{
  "n_head": 4,
  "n_kv_head": 4,
  "activation": "tanh_gelu",
  "norm": "layernorm",
  "bias": "all",
  "tie_embeddings": true,
  "beta1": 0.95,
  "grad_clip": 1.0,
  "batch_tokens": [32768, 65536],
  "train_tokens": 258700000,
  "steps": 5409
}
MLP neurons of a small language model. Each row is named by its layer, matrix (up: input weights) and neuron, and shows model dimensions 0-255. Each number is 128 + 24 x the weight over its row's rms, rounded and kept within 0 to 255. Numbers have three digits each.
Before each neuron's rows, "fires in" lists the words (lower case) most often at its 100 highest values on Wikipedia text that the model never trained on.

fires in: "first", "a", "then", "last"
L7.up459:097132134129155144171135115142142113111120113120108124120104091140102139138108126159084139153103063157127158125116169112131110094136057110171132130124119072125153108107159095119094147129145154147107118116117151121117159129121096152153164160130123120124103132147102087088139111118161145147130138161150104141123104140103127153126091106141126131135111154124136148135120142107117099162120115158138087147115142118178135108111151148138061096117147160126176114174135128097122109113148135109101094127154174143128102136131112153132152172131135145121109153138128091104074132127125120110114127121136150169110115172135110098162168155157128160125090086097181128143136171097120164130114121124113160108164172099106131207132128115125164106133133138094095160145122127165137124104102137

fires in: "first", "last", "2nd", "1st", "3rd"
L6.up189:177095154147156087172106191127116098107183122140150137106095118054101124155135128117123129102164068152121180099095123099146140125122096076115155151128118140116106099123169153117119097161107129156084149130124087091123092168101127141125100141115092101142147150124150144142135131140172145130066131108159115107125134119098135143118156121142098139109098097122099106121114110131110150140164111123139125148152150114092134112127203091095138112108144124132140096126103145113152128145104138100130124159120130144159130108140113132172108163174125131159109157170088147146103084111097140131147129098128153141128132156115087134137152133142108136115130116098131118117137161152126119169168139126129178114146128176123128109132158124100123131125152104150095123145149095132140103146145147

fires in: "which", "she", "he", "who"
L5.up395:100156134128080152109113131123133145126099109119120150129123084128115114183131120165126109107139120161215135130132112161109111111115092143125155121125140132122125131113106175165152133142182125127141140142113123097082119079094124127126124130081125145142088175146106133104116161123115108119155123144058143136115119116112146161099101129105118132131124158103147150174141105127135144088093180108167138113144151129128133134140137153139122154141143114110093165148125123106139110130141136134133157122139122102126109113148134109166109099113161129099090124093112114157170141093104166180116127111097160141174093135151131099097122121115112138110133123154119083104140112070147210129113129130147145107112125109093138148152124147092146133148150126081185101160144090101110155142139111

fires in: "of", "games", "and", "game"
L7.up859:134190166140126120161157158166121094075068086128102109141148126148107116148133188133142105139107107096135141062158154112142136154121146115112136122116107113101146147089145143119128118146185141132110138150157165139152105118093143157108069139115132128117121111106122101144125129125111133195163120137151109100116160141124125097146110135126167116164146096109121082144138102121107090160118132083136099149135070140135106114147077109133125171150127101150129119125170142119156148119118138127107137097091123134198140097188124094114119173165094142108119148114109146086161156159130135134103109140117122141116133141101152164108140135164154106135149135155140110118136128114118081116130158096127109108147171119115126126131108141079129137111114106153127107120142167126142131118149134

fires in: "the", "s", "a", "as", "an", "written"
L7.up490:118130108159140148101128154115152126139137132127107086098150129125151153149108104129119159154133107143139120150156150124131144113148125094140188116111170151097112131097140108155161115089118147082144130108135135106138120177097139109123113142116140170168151124166118132106131143155092123176163132117172172163159122077175137097124141091138140106127136127163144125087116104131098171106142130126162102143107087086138144141153105107140127169117155132118103126120086099144119137120143168149088100144117114139111104085126125175134103162116113161140132075148103136096090147133152098138123115099107103145098193097161169083127137140089164155093141138149138117145113142123167113118108117149086128093123163121142143105141116162121156127147183139122170157094116123152124126131138133

fires in: "also", "one", "commonly", "in", "include", "such"
L9.up682:127189163140076127119119117126151097109130115134149112152146179104124151122178104119128111104123130116123133084077156099187101135142143142132124109132090094107118137110124089094152143120153170109102140083110108162151133114131149139120158081125135138151084094157114142124143094101147140114098159098123102104100126110141121132121132116156158123099107144143195146116129129164129149120132144102141129136147140134099133132133151072141128119149114121166128101130094084103131108163126146168099111127169121117080103121082129165143075152142129137130101145122118131155142125148143093130156121111087097099122155126129153114096151176139128105107113096165148119116135150121175141093155114164178153113132117111136153086124118100148139126121184112179108141154170106143130161140126123

fires in: "the", "also", "s", "in", "of"
L7.up1010:146126110098159156147112098100162106172154155121142123094102144112146117088085119155075118111132177154111132138108125111083103141127158100107126121090145087078108136138134090094110126109152143087148114114151110140113115138136152155092150108150147137144114152104135144152127132166136142125142167126175151138125119100108136080095158111114180160166134129171139122064143125123101156139142180086139110094134125145107119120177117125115141124134118153142120093117126143112142134146126115113077087156112147105120135120083125108107077095129118130085158164151133111103086131172121108150119154091120128106127111097143138142115112116124129154156114100142176121163138142098139111122158114146156173095130151134146047124107167122132156109141144123138102165121117115130143115113138126

fires in: "it", "this", "which"
L4.up471:139154144143127125100134137109138120138150134142095126118103153132148116169116119124095117142128113190156138139136168120098135141149140106086156131153133135088137167178092142130143080125115134123117124119122139090110126134148109086154125121119156120123133108138174160161062138122104125124143103103102117105120158112097119119121137098121137129115107148134133103169131140162140179145120162085146124129129139119101128133105145134103118111128143087142115144125177087170168099121124130121133162141126140118096085104174112105136124143145139146117115110105121136121152176069129178143205130133138132129100128103110134097138145085135161134078090090164138070095124118147147138093136119139078158093114130154102087116076124102071180104152147107120093152142152140141127124140108118

fires in: "and", "of", "about", "or"
L5.up572:147148194094107163153156111129102141109112136081103120128125126119111144133145115126107102111111112128094135102167145111156140098146078142122160142123122144124114111111125109148091175066134104146133127145166132144149104114070140115111119176116122111117133122080155117196105175109111183140145092124070113143140151128119128085143165126139153097142166145132125123154126105131157092140127123159115122109136113150111113143095116162092106124121147141155125152157158165080141112120097131127148107129103124120107113147119112087145119138144156112125125100164156150092139166123121078097117106119135102130131071172120139134159149191137148090196129138150133097131117139136105126133142142131165102141107118108093125140161130131122082087133148083139131135123150152125123161123153137

fires in: "in", "for", "the", "of", "during"
L6.up62:128105103109128170148159152176168094142094097124096106117185148092129096106125129090161128109136100145079131101160142130111118113115112130122157150139112082057128115138114157096095131143082101109146093171157133108107087138100124141138149161147133139126085142114129110122110076155122103112124196109112120116117127147153108128124160076121098127115137122125131120155149113153147126141119137161086101102111147145154086142146157129105152187119084140141150169155091114117112149122137094097140125146148167109159083103168108148142171107130161166163151130133129069130130127139104125124133146137154115132118136148120174099132125162131128092146132105129157109116111169150138137137118143105117158116144128131101126126105128164112128137150122093168116126134090148187133130131117133